Weights of a small GPT-style language model, trained from scratch on English Wikipedia.
Size: 12 layers, width 384, MLP 768 SwiGLU, vocabulary 2048, 17.5M parameters.
MLP neurons of a small language model. Each row is named by its layer, matrix (down: output weights) and neuron, and shows model dimensions 0-127. Each number is 200 + 20 x the weight over its row's rms, rounded and kept within 0 to 999. A neuron's up and down rows have the sign that makes its largest values positive.
A block is one neuron, or neurons of one layer that tend to fire together. After each block is what it responds to, as a language model described it from the Wikipedia text at the highest values.

L3.down35,196,206,199,159,198,224,174,186,201,199,219,233,226,228,222,202,196,199,207,199,178,180,182,204,204,161,180,179,166,222,165,206,215,201,212,173,183,208,189,186,177,219,250,212,169,204,193,216,189,220,227,195,200,218,207,205,222,213,230,202,231,190,202,210,244,219,179,218,182,183,223,192,200,208,182,175,215,187,204,213,187,222,171,205,205,198,206,210,213,177,193,185,232,200,197,178,192,197,181,221,241,249,213,188,189,196,241,194,187,203,175,192,216,188,181,202,196,194,194,199,182,194,181,205,183,199,226,171
L3.down67,259,215,187,203,182,196,183,220,163,192,190,205,185,188,189,222,220,217,222,209,230,199,202,207,229,210,191,175,202,203,205,184,199,211,204,205,187,223,187,157,223,211,194,187,211,205,193,191,194,211,231,198,224,204,202,198,219,192,206,197,182,241,221,174,202,191,190,172,195,174,187,207,182,190,193,177,178,175,228,237,173,221,197,182,210,204,197,174,202,237,222,174,214,236,205,202,205,164,207,202,198,205,174,193,166,225,206,200,238,188,209,200,167,170,175,222,201,200,235,190,196,174,184,187,224,182,191,221
L3.down151,182,205,186,172,202,191,214,184,219,221,208,201,245,224,204,226,217,236,199,167,172,222,234,200,208,189,221,185,198,184,176,194,181,187,177,192,215,184,223,192,227,211,173,199,187,199,179,214,169,195,232,201,239,200,194,230,187,211,220,181,207,206,210,208,191,235,210,196,255,194,237,248,203,217,199,219,219,155,186,226,202,217,219,207,195,205,209,243,203,167,205,214,199,199,175,191,161,239,191,190,220,206,222,232,217,213,222,221,180,186,167,210,221,199,202,230,202,199,197,187,158,211,174,185,196,221,176,207
L3.down171,174,198,154,160,198,183,191,222,193,197,183,203,201,210,223,173,216,190,217,239,207,207,198,202,202,206,199,195,187,167,205,210,210,184,194,230,169,191,191,234,190,181,219,216,204,191,140,203,182,233,179,191,207,205,213,199,212,208,183,198,173,170,163,189,188,239,166,170,224,195,215,174,210,206,188,231,220,193,187,196,229,185,217,191,188,201,215,209,205,191,185,193,203,229,219,214,164,239,178,179,173,191,237,182,170,193,190,187,215,209,198,233,183,216,159,208,218,194,204,210,244,212,198,222,216,207,193,178
L3.down275,198,213,226,167,213,220,182,158,208,195,211,227,193,206,177,169,231,200,198,200,206,184,194,200,189,223,162,197,185,206,203,179,207,202,243,223,183,229,208,196,191,195,207,212,195,217,207,207,227,162,178,204,205,191,175,188,216,203,176,198,194,204,201,232,224,234,182,191,186,167,213,224,188,174,182,199,136,215,204,224,211,200,200,162,197,192,210,174,154,229,172,161,205,173,214,207,185,206,199,217,206,210,199,200,201,197,193,188,204,191,210,188,151,184,179,213,208,212,202,195,192,170,221,170,179,225,199,198
L3.down430,193,224,218,217,190,166,192,180,194,241,194,207,172,200,211,210,214,219,234,224,189,162,207,184,204,190,225,193,171,205,242,197,233,223,179,221,205,201,219,196,165,190,198,186,204,204,199,217,166,235,209,172,190,202,189,211,191,163,184,182,210,236,200,188,220,250,189,161,194,163,189,231,200,199,178,219,200,175,247,197,222,199,237,196,201,230,193,207,158,209,224,211,202,175,218,217,226,184,196,174,186,206,179,193,219,193,212,209,189,185,188,191,213,200,163,195,204,211,223,224,241,197,172,191,225,201,172,220
L3.down502,168,205,180,162,201,216,201,224,193,178,198,228,213,191,207,207,168,181,193,222,197,190,184,226,222,209,185,191,183,197,215,224,162,186,227,209,186,186,211,193,228,162,168,219,189,181,178,164,177,164,220,224,218,169,173,217,172,219,182,201,205,200,187,233,190,193,164,188,202,211,201,259,223,212,211,220,209,209,242,182,220,184,176,223,209,206,178,206,184,209,232,183,191,193,222,215,216,197,199,217,164,172,177,231,198,256,209,195,202,175,217,213,228,220,218,184,196,213,169,213,195,208,194,207,217,162,197,196
L3.down658,149,230,196,166,195,210,227,201,194,226,190,220,203,197,175,171,219,221,190,180,204,196,221,201,192,220,200,215,243,187,183,235,197,176,209,201,231,218,176,189,199,164,205,180,215,197,199,203,157,193,207,184,182,201,203,218,197,212,182,209,192,208,207,220,234,213,215,247,179,174,217,212,198,214,201,193,182,215,204,185,215,175,208,190,216,171,181,223,190,177,193,199,234,204,224,193,178,174,177,225,225,172,246,199,182,162,222,185,206,201,236,210,219,215,232,205,171,211,160,225,161,191,185,177,197,217,169,191
Section-header closers, coordinates, "make". Mostly the closing == or === of Wikipedia section headings (== History ==, ==Kansas==) and paragraph breaks; also the E/W after decimal coordinates, and "ake" completing "make".

L9.down161,180,230,235,180,200,232,221,240,196,219,208,239,189,218,199,217,254,187,184,203,204,195,199,179,207,228,236,201,208,190,187,216,205,170,190,216,209,223,231,206,207,191,202,176,200,206,195,212,191,193,209,196,195,166,172,157,188,192,195,197,218,168,189,185,207,218,212,206,210,216,199,174,188,171,190,215,200,203,248,208,204,174,192,181,176,217,190,196,186,201,216,183,205,226,198,221,202,172,207,198,167,197,171,171,201,181,189,216,200,182,239,153,216,192,237,203,169,199,208,210,213,187,226,208,175,226,212,232
L9.down263,177,200,199,179,191,213,183,225,192,200,209,229,215,202,209,193,234,215,203,193,247,193,208,168,195,191,185,166,221,157,191,189,190,213,171,174,193,200,195,193,226,195,204,216,224,214,205,192,212,185,193,196,188,212,222,185,221,179,187,205,237,207,228,179,202,95,242,210,204,210,215,184,190,198,192,204,188,208,204,220,212,208,182,235,187,175,207,220,175,204,191,202,229,212,192,216,180,177,209,205,189,183,221,164,175,213,178,211,185,167,199,181,206,239,206,182,162,207,189,226,195,181,209,193,197,216,184,188
Paragraph break tokens. Double line breaks after a finished sentence, list item or table row, before a new paragraph or heading such as ==Etymology== or "In 2019".

L7.down43,167,176,232,220,180,202,157,231,208,163,182,190,171,185,188,216,240,174,160,213,197,168,214,195,234,203,205,213,208,207,184,188,185,248,202,198,195,197,188,206,191,215,212,244,199,221,209,224,183,204,218,207,184,221,210,211,178,176,201,180,200,193,185,222,220,162,158,228,170,175,220,193,164,225,203,232,217,178,211,168,211,188,187,262,217,195,189,218,233,168,242,201,204,202,209,221,212,160,192,217,206,185,176,153,209,187,200,187,197,205,212,209,185,204,187,182,213,201,177,249,233,207,182,210,220,216,216,201
L7.down370,187,227,214,189,188,193,215,177,209,145,187,220,200,193,196,182,202,185,204,195,209,186,247,244,194,229,201,175,186,183,165,189,203,220,166,215,195,190,192,184,201,179,220,178,178,177,239,171,175,199,221,208,193,211,237,194,196,226,197,182,217,207,203,198,213,196,231,164,190,172,197,187,175,230,193,231,233,181,198,231,175,169,176,213,256,224,178,202,215,201,164,219,205,191,185,206,192,191,171,177,205,196,205,209,202,182,175,206,202,191,211,190,201,212,200,215,187,220,225,200,184,219,194,190,184,231,236,216
L7.down611,193,166,214,169,232,200,189,215,204,206,196,209,195,206,219,190,205,180,179,194,201,242,209,203,205,159,197,217,186,174,183,226,210,236,209,170,178,211,202,187,234,213,210,172,185,209,187,183,207,200,172,208,178,168,211,210,177,203,224,183,188,196,165,202,209,214,185,202,206,213,203,253,179,173,210,243,227,215,215,193,224,210,186,201,240,207,192,204,122,208,208,232,199,200,172,211,229,200,201,189,185,235,206,176,214,206,214,178,201,206,183,203,204,203,248,207,219,171,233,193,197,190,211,223,212,175,206,199
L7.down729,197,228,185,213,213,177,177,177,189,209,202,210,193,215,202,211,201,193,215,177,183,200,198,207,179,219,221,184,207,176,182,169,186,199,193,184,202,223,201,201,195,164,205,194,224,196,171,201,182,175,188,180,201,176,193,225,208,195,186,190,193,189,207,234,150,166,231,201,197,241,204,197,184,205,190,178,204,202,214,202,180,210,221,219,204,172,198,196,200,216,233,187,202,182,175,146,227,194,179,205,207,204,252,227,263,203,167,172,198,198,182,177,194,205,174,232,203,214,226,223,237,192,211,247,202,193,196,159
Word-final plural -s endings. Final subword pieces carrying an -s ending (plural nouns or third-person verbs) that close a word split into fragments, e.g. pl-ans, attemp-ts, sharehold-ers, Candid-ates.

L3.down61,223,227,208,207,233,244,150,207,233,201,216,212,215,211,233,181,235,229,228,184,210,193,202,202,196,179,167,177,159,190,180,210,195,212,216,174,246,215,235,187,194,168,184,212,203,197,192,216,202,211,190,212,169,233,187,208,214,255,187,202,201,185,225,202,215,197,211,207,183,196,215,195,199,161,170,133,189,201,219,196,219,224,188,228,184,222,203,217,165,181,165,225,206,183,199,222,225,234,197,186,186,185,159,210,187,199,188,211,203,220,228,182,195,180,220,189,191,213,182,207,194,180,206,191,177,199,178,174
L3.down90,201,209,212,200,242,221,203,220,188,189,196,172,198,224,235,197,186,189,227,197,217,179,171,173,206,236,151,197,220,222,194,185,199,209,190,201,207,198,216,201,226,201,196,182,227,197,207,201,210,179,185,211,193,224,227,201,207,215,177,201,210,185,197,200,222,194,205,242,200,202,185,191,197,214,218,180,192,191,183,188,165,198,189,203,162,183,217,174,203,185,206,230,189,215,219,198,189,197,188,202,197,197,208,229,238,178,223,222,189,216,212,209,182,177,224,223,164,228,174,192,191,186,248,156,166,190,199,167
L3.down223,190,171,203,204,185,188,216,253,169,185,209,177,204,204,211,217,170,212,175,208,220,205,200,220,201,215,198,192,209,205,235,187,206,203,222,196,210,217,205,183,210,223,191,190,170,195,221,211,169,210,201,194,209,205,188,189,188,200,207,170,220,222,171,173,200,185,209,231,202,210,186,196,208,193,191,195,194,199,185,207,178,182,187,192,184,211,193,229,175,205,224,180,233,223,224,177,188,180,217,193,196,201,157,212,196,177,183,189,220,161,197,192,235,220,223,224,195,215,227,228,190,185,190,198,224,207,183,178
L3.down225,228,185,216,226,207,191,226,189,220,193,200,177,195,207,193,183,219,197,212,234,190,184,229,222,183,203,208,197,202,245,205,190,189,224,220,214,228,179,217,199,192,183,204,186,187,191,232,173,211,171,165,217,244,212,203,232,188,203,199,194,197,229,199,182,218,66,217,195,174,193,232,213,206,209,196,159,187,196,178,198,189,187,185,201,185,223,195,232,187,233,228,216,217,182,182,188,217,173,209,200,206,206,219,207,202,199,214,194,191,184,238,221,176,215,174,215,201,209,167,250,216,229,207,195,238,207,191,208
L3.down354,184,182,230,207,230,223,194,175,171,184,236,240,188,199,224,208,187,207,204,197,195,187,198,206,193,186,196,198,200,221,185,191,191,193,198,237,196,201,183,192,148,190,206,221,196,215,191,167,165,195,196,191,183,200,195,170,188,229,206,199,182,214,151,216,230,177,253,230,174,188,238,206,204,212,175,196,209,221,200,183,198,200,203,177,188,168,223,227,181,196,197,204,204,194,215,204,180,195,205,213,188,199,192,202,192,220,156,199,177,210,177,242,206,186,229,194,176,198,164,209,192,176,204,171,226,197,193,192
L3.down408,182,195,237,161,221,179,194,185,200,181,209,231,192,204,194,197,213,212,225,186,189,225,196,214,187,212,218,178,217,160,180,204,154,183,237,236,219,255,201,207,193,190,200,180,203,226,170,175,201,211,203,214,223,200,198,180,186,220,220,189,180,193,163,211,207,209,220,194,202,216,216,173,190,177,252,208,210,183,212,193,193,166,192,192,184,218,222,208,191,224,166,181,202,195,195,203,205,200,213,207,205,193,202,207,188,223,168,224,190,187,215,223,201,164,202,189,176,205,220,210,206,197,225,171,209,211,206,194
L3.down452,240,178,222,236,229,168,170,171,211,209,232,198,219,192,220,233,199,204,205,211,186,184,191,212,196,203,157,187,201,193,202,161,204,205,202,206,188,215,202,237,213,188,224,206,192,214,207,201,182,186,162,213,183,178,188,226,191,194,203,173,183,193,203,187,211,180,248,210,197,159,207,168,203,193,197,179,200,228,219,187,210,170,219,223,224,247,250,230,202,185,202,201,206,192,204,183,194,173,162,170,191,187,208,254,160,213,180,214,201,209,191,216,202,181,199,205,177,201,203,213,191,199,174,193,226,225,193,192
L3.down760,208,190,191,226,209,216,237,196,225,171,188,196,227,207,190,209,216,221,224,201,174,183,197,185,218,213,185,196,198,194,203,196,198,189,221,168,197,208,186,215,197,217,167,217,218,218,216,221,225,180,185,174,221,218,174,210,201,215,201,190,182,215,187,197,181,210,207,199,188,238,199,190,176,178,190,218,218,225,202,159,204,173,189,176,226,249,230,205,181,187,199,210,235,194,186,161,212,171,196,206,228,195,192,173,227,225,227,211,180,201,196,192,204,196,174,222,174,236,186,213,197,201,217,211,193,200,186,200
Mid-word CJK and fragments. First byte pieces of CJK characters in Chinese or Japanese names after a space, pipe or paren (Zhang's 佳, 井); also mid-word fragments like Mich, Bel, mat.

L3.down129,167,223,223,201,185,184,193,192,187,203,203,199,165,195,189,212,193,185,172,156,199,200,209,220,210,202,191,176,250,229,198,196,225,223,197,158,203,197,179,210,201,173,215,200,233,208,217,170,224,193,227,207,210,167,204,222,156,165,183,232,196,174,219,187,196,221,174,199,174,161,169,208,191,207,205,206,219,208,212,222,180,256,222,226,214,168,196,191,176,185,180,234,205,225,189,182,219,193,215,218,209,181,187,194,206,204,177,202,198,198,232,233,180,168,241,205,205,221,224,206,211,243,212,186,209,183,186,199
L3.down137,215,193,205,201,220,204,190,193,186,177,198,199,249,185,212,196,179,212,186,185,208,190,199,195,161,213,183,180,207,182,203,183,193,188,212,180,224,236,215,243,217,163,216,183,207,195,213,226,211,195,206,178,183,167,204,211,197,173,183,173,202,203,186,213,247,237,198,198,204,196,210,206,180,209,266,207,180,182,189,188,243,185,230,191,214,188,167,181,211,163,214,197,243,200,161,202,195,207,188,197,197,210,205,239,202,209,180,174,201,188,175,182,219,187,195,201,218,171,237,243,217,219,207,245,219,129,149,210
L3.down197,176,206,208,173,173,186,173,195,219,132,187,222,180,211,220,211,190,212,206,216,192,184,195,188,206,187,198,201,194,204,203,214,202,187,185,220,180,198,208,189,197,197,188,194,213,229,224,190,190,181,196,214,209,216,166,158,179,167,211,209,197,214,220,197,190,195,213,216,212,222,187,185,210,224,190,218,208,187,200,191,234,192,198,240,207,208,200,205,164,194,195,223,220,215,201,211,160,246,181,186,220,168,180,177,188,197,202,265,214,201,201,176,186,181,233,176,206,197,220,198,233,207,206,214,194,206,210,136
L3.down199,180,203,192,220,209,189,188,199,191,172,198,248,202,204,184,230,197,231,185,166,191,207,200,199,195,212,223,216,207,186,165,206,176,210,188,178,200,217,216,211,223,187,210,223,190,220,215,203,182,197,232,185,215,194,205,176,226,219,171,188,203,183,180,214,195,146,198,186,197,180,153,210,174,191,193,234,202,207,216,221,197,166,219,181,191,194,193,192,198,173,182,181,202,231,194,202,218,174,157,215,219,219,176,233,255,198,217,220,209,205,219,208,183,195,218,179,194,174,218,224,213,191,227,242,220,196,209,185
L3.down281,192,216,244,132,189,204,171,189,229,165,195,215,189,161,226,201,222,212,212,202,217,222,170,227,195,196,214,220,178,175,187,211,180,207,181,179,175,194,193,197,210,212,200,182,193,181,196,205,187,180,225,179,200,187,216,198,210,165,199,175,198,205,222,202,189,144,211,217,220,245,168,214,192,224,178,214,159,171,192,187,190,203,192,220,218,208,198,181,212,205,198,208,211,167,221,225,174,219,181,219,209,159,228,211,191,233,164,199,199,187,194,208,226,217,184,169,186,245,207,204,214,217,224,226,228,244,186,216
L3.down326,200,249,192,196,205,206,192,188,222,201,212,177,197,234,202,202,230,204,200,218,229,221,201,202,207,222,187,178,226,205,207,191,186,248,191,184,226,196,178,231,200,183,222,194,211,211,200,187,237,207,198,182,164,222,195,157,218,208,163,212,169,200,193,197,238,203,181,207,195,213,226,214,221,214,208,202,201,195,177,204,213,198,235,198,154,200,197,169,178,206,176,188,220,183,242,178,206,206,195,187,193,227,182,207,223,205,189,228,167,191,205,152,217,211,226,165,171,178,171,169,204,195,202,216,199,150,198,237
L3.down499,173,190,190,188,209,188,172,212,210,194,192,208,132,214,182,201,210,195,197,197,221,204,190,194,203,178,220,193,191,184,210,200,219,201,199,193,201,226,176,216,218,227,205,233,181,180,224,183,180,184,192,178,236,190,174,182,219,204,187,196,180,213,215,206,213,169,203,208,206,204,191,206,192,203,206,227,207,203,188,171,219,204,247,234,216,215,209,229,164,192,194,210,203,182,180,212,184,182,187,211,175,177,207,196,177,204,225,188,227,222,202,189,232,203,213,178,214,211,228,200,206,185,232,214,206,198,210,187
L3.down547,226,186,212,245,176,201,212,166,201,201,177,189,213,166,187,225,200,167,204,204,202,211,203,195,182,164,197,174,184,181,234,198,169,204,222,207,200,192,191,172,186,164,211,205,180,200,206,190,163,192,191,196,233,203,200,195,199,204,182,190,171,192,187,201,208,197,220,208,160,196,211,202,220,203,201,219,223,188,185,194,181,217,159,200,189,177,237,224,187,171,216,179,196,210,195,229,213,200,188,189,197,211,214,244,202,204,221,201,192,190,189,199,220,216,193,190,189,170,206,241,225,186,199,166,210,170,213,222
Plural noun endings. Word-final plural suffix pieces on nouns, like -s in towns, goals, years, invasions, Games; also town-s before hip in township.

L7.down147,172,210,189,233,176,205,222,162,226,177,177,242,232,198,216,183,214,211,204,193,215,166,188,188,231,164,175,205,233,195,190,188,212,207,240,202,205,189,197,203,211,184,186,155,206,180,204,213,218,161,194,188,196,179,198,210,175,176,218,212,168,167,233,190,202,204,192,211,192,206,178,184,177,223,173,189,224,211,208,203,214,243,206,179,242,205,183,203,150,224,220,211,215,194,233,196,203,182,197,205,170,187,164,210,177,181,189,190,193,236,208,182,218,213,215,236,226,172,162,234,206,207,224,190,189,202,192,195
L7.down175,176,170,203,190,206,233,226,210,191,205,196,207,203,240,190,211,219,197,178,175,207,171,214,213,180,194,221,181,198,206,190,197,194,198,199,203,204,193,211,171,196,208,184,238,185,215,205,192,193,189,208,214,184,202,194,231,185,161,228,223,160,198,215,202,225,193,211,194,189,205,234,209,218,204,204,190,215,234,235,190,173,180,181,250,208,203,233,203,209,191,227,177,185,197,182,158,196,161,198,170,178,206,197,172,191,224,235,197,208,187,160,173,193,200,185,212,206,207,210,207,242,201,197,239,200,217,174,195
L7.down272,158,230,200,191,214,211,220,164,220,210,179,217,218,210,182,201,206,230,185,158,210,226,210,205,225,208,198,171,165,203,204,177,192,211,171,223,206,159,200,172,216,177,195,215,188,211,198,239,182,211,209,196,233,206,151,197,199,239,175,237,164,177,190,226,202,185,193,211,199,191,206,173,217,185,196,203,178,195,201,212,200,197,210,224,208,239,212,205,249,188,197,198,204,145,220,184,203,195,214,183,184,203,189,204,167,198,196,218,176,231,207,223,206,226,212,190,204,208,218,209,216,228,219,219,195,196,224,212
L7.down312,182,202,210,213,221,191,179,225,206,198,174,199,202,220,202,205,227,187,200,200,214,204,220,180,237,219,183,184,204,197,206,219,218,202,239,200,202,210,193,219,198,168,190,214,239,177,231,192,193,212,167,219,203,176,207,238,179,210,217,201,231,212,217,185,231,208,209,174,175,216,186,173,170,242,192,189,186,189,226,192,194,157,193,197,196,228,216,204,183,196,213,195,215,216,169,192,213,188,208,199,210,209,203,202,182,224,214,186,187,242,225,252,240,204,225,191,172,225,177,204,163,210,226,208,161,211,178,179
Segment-closing punctuation. Tokens that close a text unit: the closing == of wiki section headings (See also, History, Plot), sentence-final periods, and table-row pipes.